config = dict(
    vocab_size=1992,
    activation='tanh_gelu',
    norm='layernorm',
    norm_eps=1e-05,
    positions='learned',
    init_std_o=0.00359,
    optimizer='ademamix',
    lr=0.000547,
    lr_head=0.00812,
    warmup_steps=212,
    schedule='wsd',
    final_lr_fraction=0.0,
)
MLP neurons of a small language model. Each row is named by its layer, matrix (up: input weights) and neuron, and shows model dimensions 0-95. Each number is 500 + 40 x the weight over its row's rms, rounded and kept within 0 to 999. Numbers have three digits each.
Before each neuron's rows, "fires after" lists the tokens most often just before its 100 highest values on Wikipedia text that the model never trained on.

fires after: "\n", "-", " \"", "==", " ("
L15.up201:494491554532601437530506525450498485592425429483485503485479505489545485533517510482447529528444523485510456451585499530498566515484522524505528558541512432493559501524442510491515576470510463472516476551546461495505504516578523484487493503488482489454543512440486513537487404460509398488

fires after: "p", "i", "P", " p", " P", " "
L8.up8:467489495492520441502505492518476521503452530513444452430462497509439510489557499535440492462499525490498520406514477495577539537433435493488493481498512516564524559470457535503510560507492482525531502447460545526545502414510507487455485531508444458495580560501472522485541535494550527512

fires after: "-", " |", ",", " and"
L10.up580:471522552504494493506543523458478543552483508504463486519503550485529453476464444540547507591507466527538445501489472526474511491485470430510427499555527504428481521511449415514445491532459429552504422503524432524581505433557468503451484462473509538463484518556593509541522543538510479497

fires after: " |", " s", "|", " ex", " the", " sc"
L15.up469:441496465504475494470567506534449466522451494444537438567490479492471470422519484520500542576500482473530493423494483498476480514455546563446521492509474522586491493500562532538502527424503479493470524450569447473484562545507451437465424528482478456519529456504557420538488502550555417451

fires after: "\n", " m", " was", " found", " l", " estab"
L5.up604:483544580503513505402494472521500501507514521477511511492476522431475472446545478534591542602470461512476484544504482501457473521521490542465560560445539582469514454512550448497500578531536531523473513524530399562508526448433491481434453526389538486474511461495531520586516485532491539455

fires after: " m", "-", ".", "m", "^{", " km"
L4.up373:475480559496552506430486513477478466551481369504491566527543511481552488532517570423483541530552473490483494518454476524498506535450530484478514471496502484511526472462546459522505395510446471456451507502530542554526518550487488547435531480547463547499525503518479577515511445509519490521

fires after: " B", " a", ":", " G", " A", " by"
L8.up666:517473507471482467431563468458468549499489462456489509548516551537532390487561544510531466466478587517490448481431508509487529498525449511488444512520550414519467529443457514524519577463501519499468493513540487542487530509528503512475463472542458462506514503551544470549580491499521458488

fires after: " s", " the", "-", " S", " a", " |"
L15.up599:451492535461535474487530573463416502504440446493526459396471510484513474506557498499529525509503451483460530486570474612547507490408475567461459529443470501429520504442526524524593546506488481527507481492544471462458497468551560452497488502533513389468528438460463448475462464500494410488

fires after: " (", "-", " \"", " +"
L5.up454:460524498528539472490545505515483512581470524432471466477477621466524465545540506505539482509479498518501565443464551532504488525501479573481445478519462535441528572450443475587432598482563502474538504570520475480476439515501473468432497526434513525503461530548462526496441459556597449447

fires after: " l", " Mar", " a", "ar", " bec", "ro"
L8.up141:388564475517536432473527499476473512563474433466498522439536574440520384471531460552551469494532554521459466528523546482560535498495522559461444550488451399514407504485490494499533557396558457515527514519556493456526580496487580475566511500515469434511484457501525479481526504572484520457

fires after: ",", " ", " Japan", " p", " P", " Z"
L6.up34:515524513532551492524507463499570483465475563508489533486473520456551543527463492468477492500506406539484533504524476482525474474522565542493470531463504539525568516523510494450440496525459544470469481498530476490612474449513483521494536485523533485543489560501449494541514557543483461479

fires after: " |", ",", "8"
L6.up74:583455530533468456439418460514495527468526518495487477532557585465499452593466450544556483522461426542476571541456517566481498556461473495538457493471469610494512464464514439479456525502520419446499498484487468436527505440543491447370550496475536467427501471477575545498468512547575495487

fires after: "I", "A", "S", "US", "O"
L10.up692:425467481466511465569494483472497476470479544496511554483504505527499513431444502473532513451460457518539524506561565527473512519473529551477496531504510480415461487482469530519447595581551532554479530563501518557478459414513458444512578545470486509496486457499493576509468486483560525431

fires after: " St", " st", " Cent", "it", " t", "St"
L10.up644:503553559529505531563525476433479485479476518492519541471508518486473479488484519536487569462447528513569550496558479480446478457466437489512566480513455493550546537562486534532472539469553539539442508558512504544493500529547514459457574496495456462499448511524530528502422564521539453493

fires after: "-", " |", "b", "\n", " I", "A"
L5.up469:529473464402521472462502510494490491566539447450499467519478506443514506503517502515575471593521436569497504584509528550492503532535454522500488511479469560497556533521500475536524555499557434476523556511530420483469450490542484504515504481482538478499440501495466549546502425530537456331

fires after: " c", " prom", " disc", "ann", " N", " Rec"
L6.up122:497526468553492437492501526485520443496495428496540511544497451475460445451493503441437511502450445468455505503531507516470520493440492518507542475519514527509463473518527557504553425499543514469467492536549455541542594464487557411493457481545496420496558431459485476532482491555551498477

fires after: " W", " w", "w", " s", "ou"
L9.up570:497474496399507529512523529555474504492495545439462494511539576505483521488529481462546456436484534454516515459447488529460561460443513578502493515528514525432489497474553476510469473518606476490506443503507484401498515535506552544464492488383467533588468501509560470433427489527517516507

fires after: " |", " (", "\n", "=", ",", " "
L8.up674:516469480499508472432593519514454472535488437394580501488475539482458455449490444494498472604499509472412488474490487512507492537549514487497442511502558592480471480453491449498474488508536570500524524462529492540563488514567491504451494496427491544516521444485477537554506521573533499447

fires after: " w", " s", " qu", "f", "S", " S"
L6.up394:500490521473481546473545510462528504531426404477466485515481489492448486486484519469507544472512505551487476473495485491515521462464473541433544462489569539514534533598475571510555582532470571465484475446550502434466503452551505520472446453470493448504467512489521526501417522530537470426

fires after: " im", "em", "p", "M", "im", "m"
L6.up608:447507515512498469449491572449499530485488515510546476510502507423524469523480527470483462533470527442450539518449459542519483517454538466523460509428558614493462511470499558484526554479395439454479499538461466416459529565522536557523505510397492533503438481458516573487568574517448512496

fires after: "–", " ent", "-"
L13.up173:523451532547451476502566507465447583581530461463480539423447487472470472495497500461517458507442492482432480538512469467532534540440436508521533533462419540521498444495447568531465509493547544475526440520476495564408491508457462484532470531470510429472472503465535505543487526524545504471

fires after: " in", " In", " F", "In", "-", " acc"
L4.up322:496457470601517586472593572498537525510488458538513475526466484480569451457538486480431440535468465488482527540526479511564545532453543577500462537466566569523505533518517492567446475492468470553457492458536399490426518502461466511504419490500516529442514473473505469533492509513521478422

fires after: " s", " S", "s", " j"
L6.up622:482468535463540428434511481481571478534457503540483473511469544457536419509412459482496470600503435561470506492457447491459520487441470555464579421528537477528557482506503512524520536541487576560533495486504520514513527442515470552491549468465443519467447528490506474510457481531563468453

fires after: " st", " sc", " ch", "h"
L5.up698:529436531461554517480466493522549491531446530484493579583549474454415544499556500503570528473491469535447503543535523504430509432512435492484542468497495536501565413531580479409504434533478487482482431508489489501483573512536521467492437555522502534531553517414526472566514430520527547504

fires after: " ", " in", " p", "S", " m", " P"
L12.up447:475492566486503502515471507445472533487529515479471496446479535429417446478518423522520405532483550569417536445459522514520523492533530493510468506390549558522509555502473547534548512484523555468455500480514497424492543487476446539460473502452433501506511528470536493524527564491540459488

fires after: " \"", " m", " (", "-", " M", ","
L4.up269:576571501443493483472560562505515515569478417438522470517484497429532507512532524443540451486462563471465491481544523561482504539462448494492447446517522573469512493488570521552505581501421529542486492488589504475549451465548550465439458515530470507486525417531412569507496533511576451490

fires after: " S", " P", " s", " W"
L8.up229:449474491521492459536486522520525476485396436494464473495475552491478462463533429543552547589549450495452567491470511521440531488504527577485477427451465503514534484510574451529476485523517436495514453511529427545568472533581541491516463503388526538548472481530489456486457482546515513476

fires after: " N", " n", "N"
L10.up196:484515549515601454471519483529481401494471502449495575470519488466526440425507497451491498508458515487509492493521481583384483524478521481536584463509520518467491430481495492468517501474523509456442490523554437507526538470499534409520449459494542441513529436467453508558500571549470452516

fires after: "i", " s", " res", " S", "ae", "In"
L4.up380:596520502534440453510486511508536541534492451545503439465530504461488471503498435540486562518460475498494606551547466448460529548521531551490505549516498512450514499483470469505435536451591455525518468531568443480439484499597538479473486519477535546521487549562545471491413468511519441417

fires after: "\n", " |", "."
L15.up628:485509529478541469472563460522581518556505401441523533478531516515505468442512425529533538511471501500530536438553479529530526476500512514474528508526535459498559442459498527533541601429431458580507496496456478546540495542493489421496466438472530465458497505507575511476437448522576479504

fires after: " 197", " 198", " 196", " 199", " 194", "200"
L4.up747:551493473553530480459504466424477456497505508481543551485486539467499495503409473437560479533467527448457499560433535523452566422478492444475476586546538440523492464512478468509428533489502504577483468492436518561568499508477461491534494450419532498486511485443527532507454471568479477458

fires after: "\n", ");", " |"
L5.up226:554564499508482391508540505535425593500520517493545464433547641498559484577491521602550500530460505477488495549483472486507503563490549531516485508517510513467475453462444403556470542483484460488498501489570490434526529489434462538487505478480551572459536450535526501468520485517557471441

fires after: "|", "-", "–", " In", " as"
L13.up555:462492501547493528516496436490500543517539538495475481468435524455536513446546498487531437522429543428538410515525522497477485481408487569434526513559421479501503507458515568479558515438567450540472484516476511567545602573486409561505506486423455512391487445432548500529479498477447476450

fires after: " f", " m", "ity", " w"
L6.up102:508453576439459447523514538531541569457425462478519481500544571514450514522582507475486502507483512542485514436494476533516563444454491463538488473510503503507517510535533536526506500546440499493527442571467518485513465460484539487464481486492520500444524505439435550523458515479506557504

fires after: "\n", "om", "ass", "ick", "ith", " Christ"
L8.up151:490585543473470427512485503497455530511503525517523488491515515501456507512558574512493432515473585453515572439534558550506485460444462487506409579438552486475535430461505512475492518488563478526485521487538495479514507575433477504471548530414481527406557466485533594495520507530436496534

fires after: " K", "ob", "ok", " Bl"
L6.up138:449524504427542519501573503504520544541434440456529488544522571448439433456469515522494447524597479459511472432497482551578530408497533507553489580519568522433496503524534465528436562515526512510508445460535433555465512552446431516499475491478537505481499462525589544487545509513564481505

fires after: " Mich", " 198", " 199", " 18", "\n ", "on"
L4.up105:487516534557541564532499517492513437418493491471488459453540558487541506487512527481476533535482479451481460499434505552480515443401471447460449534466491496494549461524514422481408514558524527467479485535496490548535517464431507444582467500453507488492432534492570522539427536528438542529

fires after: " P", " R", " B", " p", " Ch"
L6.up354:458522526487561543565463483540522487474462509414469532521505532430473476523462444541499521506533471547468488464491422559523495504537515505527497518516460539554540459530530506456458491565496541489524503531522443527538533494585461407486505524521463521476483448460487524536594512536562455438

fires after: " m", " f", " Th", " F", " L", " her"
L8.up477:504476559468533537575525532521504520461486466513496561469510504450458475517520549493483529525510532472499557507516489553404511414470426493563503467495533497611470461448505587518513548465529528429491463515573476461510493465469589493451395507482450435498529466410521486465482498486459528461

fires after: " He", ".", " he", "\n", " She", " It"
L4.up254:511543494441506485428494557546517541463516498478509524418505502467517479533463549558611568521521561484484465537489444555476462497519485565521493513475547480500480451508501510550517569522560524467526497528530387411502486541578527492545494520453467501466483394425575546504522444511563531468

fires after: " ex", " in", " im", " ext", " first", "In"
L4.up572:476504538559483525486565534431483529565421509499496502540475509437450467539569430482498503480478505573478482548557495467516535487449566494490425465519525600446528501520538538493495587462431503472414393493480444435498510507543499404489478511484496494538574469497500513526459513516505468487

fires after: "\n"
L5.up679:506592475493503443435516540557502500541541478531476458446464490402526515509547507506545466552491553523486521472459489554529495495500569517498482510408563554534487466447509517550497520445542517524495513477469442448607531527548484455447485521483544565457474455472519561508508441529438539425

fires after: " Ar", " a", " ar", "A", " an"
L6.up750:478483518596507444495504505485449472488487519516562521474511515528514381444473490492577534501536506524455539504542509508490527523464514457460513483521453527537507471445584569560408569435493445552438450505437529509551478406484580405559488463480517488568483463555586451500511559537526453414

fires after: " (", ".", " W", " ", " \""
L4.up707:522495474430504555537483478491525513569538486537507429493454551489527481590564475440525439540502544497467571503440489523483484553513482540567499514417473460462548517528457444552502505524597499470521507520471466387473395507521511528568447500454551547494493511503486510517485504497546483426

fires after: "-", " ", "\n", "g"
L5.up282:530542482526466454493550509489523542471527476517481404539496562506595434587502502543516489493511454499481535541471536495530479480501466583529475519509452530418488517529509517500484531465502488546500522491550476493540417452496529493500542514527513554438457484551453572511510499492513494359

fires after: "\n", "A", " U", "I", " ("
L8.up180:518383500431543509485511469507500456509502514530535509427557531515533439501425512538532507562478467558503526479473521481455461483445507494569421553502510491495532495470496470583419569515490512514487494530461494456526505534509466550513514553419511451465474430499476519571515519529485539457

fires after: " ind", "en", "ed", " ("
L8.up191:493465575525550496520450430480491567499491521512507529446518557480547518497570513470496436542512513493514523481569492518449455464507501544573455511503545484525558465500480523454504566469572462546517499502438582492566524527490475460436540506403521442502535449430485487533426532556509391473

fires after: " the", " R", " b", " l", " r", " B"
L12.up100:536542563469512464483537493565508433450509518472502508494563517490433443451504534483474506520479447519441534486457494499537499443506484540503568465528553495547497457570528488539501508412526547491509505562538494467509505475521555461449472485463437464433561462482485468508508482511477440441

fires after: " g", " sh", "ir", " G", "order", "ese"
L6.up516:562518457420469523504451471491531521454507533460542495555546523582507511557447530521530537446494449553431475531455497509404537559549413552422565431625469445488450449513524445489493530453482434515478515477450491602545497466538518519512514502523508494447559508529519579554526481486571470453

fires after: " |", "st", " ch", " st"
L11.up268:542467557495554586518481577454481460502477497476451565540524537398479484592566507457519489512501433502484426496424465475511517444489504528505560495510407531490506537511503486538516447513492455491488528558411476571500488458469473435466464591462501507480503446466560517523438461582483488491

fires after: " H", " W", " Y", " K", " B", " G"
L10.up634:502512523445497534451565543536473490445542493529504541444510549558418482502510501567536559589480482558535482498480467492528527467427439568479447506519491469465449495583509420546404559486543562445459545607522451558518478434464506556538508508460506441526487506546536522505478483527499455513

fires after: "G", " a", " A", " an"
L3.up496:526537559547530552473471478427518507511568528441498479534490511518516479500571426445475497484506403557487508538550465490455501509516493469460530556497460498570413503421498495545529540511533460546446584503465448550488447509514489580474441565500480493508470465479532508537555464520572506407

fires after: "-", " un", " per", " an", " a", " sub"
L3.up300:515492497563481419461528460432476506527469507513483527461474456422523472462622461439478482529539442457492544566557464503498535523504568553518551518488515449529452517474527483480532412470535478514523514492427450489546499476553492504421529551479527523389497546452502560514578477492409513496

fires after: " G", " g", "’", "k", "z"
L9.up274:520433464435476452494487442497506512547491567428502477435524618447546486526517511555526492504501536456422434522533495528441542491478522470512455532505442471514491529431472478592497552528583487501531442495416441503476498523449535467513536506499502564495495524556507497490530517559600514464

fires after: " |", "qu", " N", "im", "al", "m"
L13.up506:471500507453563465529531511490486437509477556500469501511499522419541507512416473433584424527493436493563480534466487520565521475457455495488463567448573558551535506466458537480553508513443496450455484521514488454441539534483556527492502555498563471592461461487490521563527510527512457406

fires after: "\n", " in", "ug", " g", " Comm"
L15.up567:395420512534485494515512488474519497524471521541469449542550525482516481487492497505525470515502527523436498475487455492477509428529533479477585575471454556475516542532482552469428499487558487548502531512541512592575444564459516484537424507518483503490512418496518483604469477465433518523

fires after: " who", " He", " he", " also", " She", " to"
L3.up379:468526509353508455507465541578495538491520499534508418432585565495460505550484537567541488477518461535477510502510493537526543518525467573557474518441543519424596437450507477502506512522526509539432479522541497461503499628538512481507522496465458505572578459565542522513490485536491546512

fires after: " S", " s", "–", " commun", "ou", " San"
L8.up123:527520524442527437522541481474510499537454526511518500507485469469457434471542488495495496578483546485521455471490440460481536514406453519543475522410535444496446495588478441517486509498513536503446462510480442540441478439509529435497505515478535503495474571591500505532493570516555480493

fires after: " (", " us", " \"", "—", " "
L3.up146:461568456454541510558488510481553513454538487516515438519545584539508471548554489503500454535456494522442485555500521410487471466537534553562511492468451505498483481510514542521531511511588530514511470623477526403464485535519513486460521442471484545548497564460494495510570534544513459498

fires after: " v", " r", " t", " p", " c"
L14.up528:487438502519603540521525543525434518513549485473525538568469480497507515417527437483558522590483520580489436536490491497516507431504488517488491534463538575488496519497526512586471545493553515505496544545474473505472573497530429424483512516471493504465475472462590460483484464508460442465

fires after: "\n", " him", " \"", "w", " go", " wh"
L6.up325:512547527497478481513482480521501525482463499494493442514545524568462443508472475564533499483542523488465544482444530511467513489511487510471508561438459546408437484396417462421496570503571443430437469554525497507550519547549481470447488547421492511461534470505554551511492462503555458495

fires after: " S", " I", " U", " N", " J"
L10.up343:520512472393477528564534462501497486483507473509481472471524492527555439417474454474522433595480491467505482505508522491490521497426492565564500547499453474504485543470446511572511540491478463485479491591515452449521460537461499487516579519438481471475451489537494540477449514543512522498

fires after: " (", "-", " up", ".", " \"", " ac"
L5.up444:504535486520512478542560519538581556576532418506546498551455553392498492596536505498528410521515472472485431479511432521434475503522510539540525507511462502506473487580451495486497554427561560484478469533500458467470488499427489460527510495483537551407545475517464543583505532512477456454

fires after: " w", " st", " ty", " W", " sh", " St"
L12.up757:532467483422489588486520481479491470523440531430491490535605561481478447482475449511561544502491512558493470455478423519491511464418425492495504479512512488515564503525515531554528495490548550484506475512456486535554469503512500494498525489495504418475515524555462505461527565533544452557

fires after: " l", ",", " s", " sp", " w"
L4.up161:493526584498516408516475534536495517439468536459498503476551527526507520499492472524491492503480429563450599573433551499462518478482516509501461502487472579487530491470496491454494419545507422497601471503471510453578437493540573540453494477473465559537492453503450455505498474539509481524

fires after: " p", " P", " comp", " con", " sp", " v"
L9.up472:503502554480555514474531483486462552579479575486548569471509528462488458500518541542535484588477521547468427510526486494471493472494528499525439496399629565502530515497452466525513471465551555484507468501506432541482470502539480453439496491465461507520454522532467483504453497560476417537

fires after: " |", " S", " of", " pre", " re", " s"
L10.up410:537479515489553444464531475509452569497542446538524459512507535475470510524540529516486520518485419499460514486518507507486517527442473514448486538478477507489520468467465465463563566544448493486538450533577408433474480473507470506481411550475548465428513469521485542501461553534558440488

fires after: " deb", "ber", " b", "ri", "andid", "art"
L8.up376:482446480466499529499485473431485436535513504452513559490529529480516547487448518455526486443566519553525502462474466445497557375557430504464563525473441583500513517527511517501492506462564463599467498542546512568452533429451514436438469541497435514517478509489517533508516463566522483468

fires after: " S", " s", " m", "S", " w", " W"
L12.up460:552525540444520513479551493483480519550459497530493497534469552512496429525459475494528519522519500516480507468552405500489488497500421548487471470432545481498546560479513510577525506454539506504509459429529453446459466484567522533525437487469500471485469494527537528546427514555524430436

fires after: " to", " g", " G", " hel", " he", " th"
L6.up265:516532454476500399536490451553457510537524527478525540496538608510562493436440552504490540557463488456458512468487563556427467521436535498513498545450526539489559401508471449492485483527489503449460538498434481518423566483442525468498491553511496530483529459525481585539515435554574535490

fires after: " g", " G", "G", "c", " E", " sc"
L10.up424:498536604502552522530517515491461544602481522462467471470478534520527510504418488465505506456530539596471432494488490519465502467536501481461445525528476505492530514462507470571512484510506458512470461520534437568453526451479531512562444523496559457430508492550487482558548466546539514430

fires after: " A", "A", " Y", " G", "N", "en"
L5.up745:499453489457573562478460461521497492464481505507529533478504574565511472513455527536512485518461498441480477482522449556458488491479491566516483590477438501487522502414476506547496519487555542536475462526452489532485464462502537553543439523501474483418505522471502506555529483501505507469

fires after: " G", " K", "h", " g", " Gu"
L6.up79:549522505468565565543493462482521536463504438453520514523555484515532464559559483444513537479559464564496460494481462539422486533501525563529496528524467549491441473456480482601500523478441544534463407500483423541542503500468583479570468445568519537457478481463525569559598504552516541462

fires after: " |", "-", "==", "|", " pro", " ("
L13.up35:501451542520502488485482549493446451505501459491552485504487449464486453478534490520488491569478525621497545454457553500440497550528456526477513525470484545538489500522489513527528525484495525493493529471495495499497467434473471469497446588450479436414514480500517512533523506505593411421

fires after: " \"", " (", "'", "’", " g", " Wh"
L4.up540:563528478424521458478576497505493554485511456443489474479532530506496523559550496560541499473499497548483556538530479469485487491546504581572471505481506467449504496502406497584525588521567523518555519567470428415486491508505506465505443466511526506468496479561497526496407465552557487436

fires after: "stit", " comp", " Comp", " Pro", " act", " organ"
L8.up87:492464604523501501579544465498494550521447543454483605569505498444489478498529460486560457476448510504468476500495561497458569468535470510476483550418452502536480473444375471480473487564549421536480482506507531508517568506488563434472498462435475506482487499428452431523505471481526525490

fires after: " P", "-", " V", " C", " S"
L3.up456:435574551490518518544566515528509511570437502497518461401440511434481490506487476501495479505496585483497531496569433469484424537498530457512484501474508486483512525495439460586476498549484566506505461451585475531588520486538505491509465543447452469448480494579452535553532565501542481426

fires after: " a", " D", " G", " T", " A", " V"
L14.up38:456564537446581522473485493469508462534507514511517534460476489556532500524511543541551544470473565522518486495529498507430531496477533444553507470495486511522474526420407430567516552512528517505544471485449525512484475521536525511444533516496427434438462432501462546484559536497437496459

fires after: " Ar", " res", "iv", " ar", " S", " s"
L14.up349:504477566490497489567494466454511510511515533545543493497499515533516483465458487515441522547418460453586468450538471525475497454484475580439464516455469526592495440518473555554485562450486491533488519419482496459523546481507518494472490492447503461481430489485497453523497540478561426485

fires after: ".", "en", " (", "ed"
L8.up496:542508480458510409558443496517502531491502483484485485462486479468460500536542511423465473482593540578521472448504493465447512435576489543508448523503469456565489449448474512547509514472543491495589502550519473483519525571477528500408513591513462487466495477481522504486466477516530520517

fires after: " K", " S", " Z", " D", " Q", " Y"
L9.up369:545477451450503511535544511497462528442490461422533527520486520534455466477568504504504480545477452551518493482506531591475519398493533579512502508559613475535531447502444459561440484535593420539545497548549495492539513470513480481508557453501539521491455543557500439475481521517471471419

fires after: "|", " |", "\n"
L5.up159:529523448565470500507530485514411512548523519431514481552454507493567503522510481559593530518531517583482485498484469557507523468495550460535541470452495483508496472476419491512455607482523474472450493488520447488525523497515480440470507498447501487452536448499469501527465472536618448400

fires after: "A", "I", "E", " the", " Ar"
L6.up107:479523583543514498501539417413433484485522537549532484505485492476519398451508477514465521526486456520464559520479574524470497472517524443497450503426432512463519475401554531506483501554532509539499486523544538515570513475518507449545532468426437532498485452486511474544447567510495489419

fires after: " the", " The", " t", " c", " a"
L3.up691:556438524485489453426526425510494531463497483522513545507550515459535481511583450473471508470522547489485503455552557423501521474451516405465517484564519416559513495513445536447527511500544579476410499490462520541534450494540464507536481540514481513551449470535504571510521513504527453451

fires after: " m", " A", " g", " M", "P"
L5.up746:487504516402524437560506509513475531514572531467492536434527539422478519478549492495579424525425569527499504462533415527416522535449512545515444564463521551483500497492463462477467572472472440519470470447582470524460443527523512544444548488464456508457559511532483545530524565491543438479

fires after: " B", " I", " K", " S", "I"
L5.up600:512548484508519548520502475541504484472559436431517448469572475530477456494496501510541498561528421576471455462473497527531531453442447620517457492487474632460498454435456493519438593498569447504471518579524465479526475491524489508541521459471512497494492458480500515532456448533504453456

fires after: " d", " c", " ch", " p", " v", " C"
L3.up711:497473490426507564479487545552502470551468467514513536493464524455484488544545448476525448529470542533498484490522484491522536504504569464533557458404515585490552478532444514532534487511521490474428470456508486579555519488547437455491500501458472420574517479463495501494487473482532513525

fires after: " ex", " W", " pre", " s", " res", " n"
L15.up65:539522534458493482565469547527526454440501425489511464467529563509426491449461518523447523532396554484490500432439446566489511447481520583484522485513476409529549501558457509496472508497504407507518432521503457477507544487504462520486424512435527376553506524452516476508401493508486478514

fires after: "S", " (", "I", "W", "\n", " \""
L5.up556:451507583514564474454514441551500555467507440489494450546517575417541512503440494470535483518458480525485492477524494518534477525514485546464441482476506537450492524455411473570488637495554516492475472551568456554538479469576538463411530516535467543484454528515446483548491439527533500494

fires after: " s", " S", " Res", " E", " le", " w"
L5.up660:552508504461512467551510533535522545588477517545503481510583505530383471478504475557479553544490443505471538522562541451458513448456526526430569469505512472479577444536467476549489457498469526462562402510510494491589473479559473543470499484482487503528534419510576485508476549528513531427

fires after: " S", " M", " W", " J", " R"
L6.up139:494463482483490565488559576532459462477549479528526501576486505491429440491465460560507550520495473486455516494491431518564495444456522601545535459450529533399555441513490471475486515554525472500505515481532385483562462496473526501520503517460474541534478501520415525532405512526539466493

fires after: " R", " W", " Re", " J", " St"
L9.up453:506517497444510518536474538456555461465519444458483468510541562442423488493386447492552549479485457463494517485440484555493547497468437548548527545488547446505565524482536558549529526526524505563516443594548489531476477502531441432456525554437510470496541524482526509491469446574502431489

fires after: "\n", "=="
L3.up57:540509508471492400425536529468413511533462496432541568484528493491524497546565493436507482536478498541482502479482457497490506497504529521476456497489604452434508463445485449482475566571527528543428508507444449545587598444554461482505499472429497478530460479519532596500458433542523524451

fires after: " a", " t", " the", " e", " f", "'s"
L3.up161:557518433451466469517538473479472512505405511535503568453537533416518522421571491463489529469502567551516479511509468469516531502506508493444522487473514461464539566442478535491519476484539559499471492474554526545499453422479495524492482535531467431489547436480466509524528546524482551476

fires after: " F", " f", " r", " E", " b", " d"
L5.up99:557565536531523511485577539503470461507512442467529484500504550468540459407550457588533475541492534502474498499482537513509494471455515516496452500454495546503545525525445481581484608469484439478469462526571482494527475500569515433452464486448443515519477452558563468542502467536550397428

fires after: " l", " r", " p", " cl", " sign", " res"
L6.up579:513551581514553471478518423558568452495509528524487570517472548453479475480509473522493521510494496521451510489512482487520517527518459503424509517546532577473512531558578524500519473391582469537478466486534476558465604424530505410461480500423479403481520521478529512488498406523543416471

fires after: " (", " K", "-", " ", " V", " T"
L13.up316:485528461502522503493482520523521440488452506479526566391455522487506532497480480489499543525508533537516505450510501496464486510466515523503491525491523518517509505450570555535472473484556514476477506502547508530591485472545497449478392454490496446459500527468484480511497535531472461497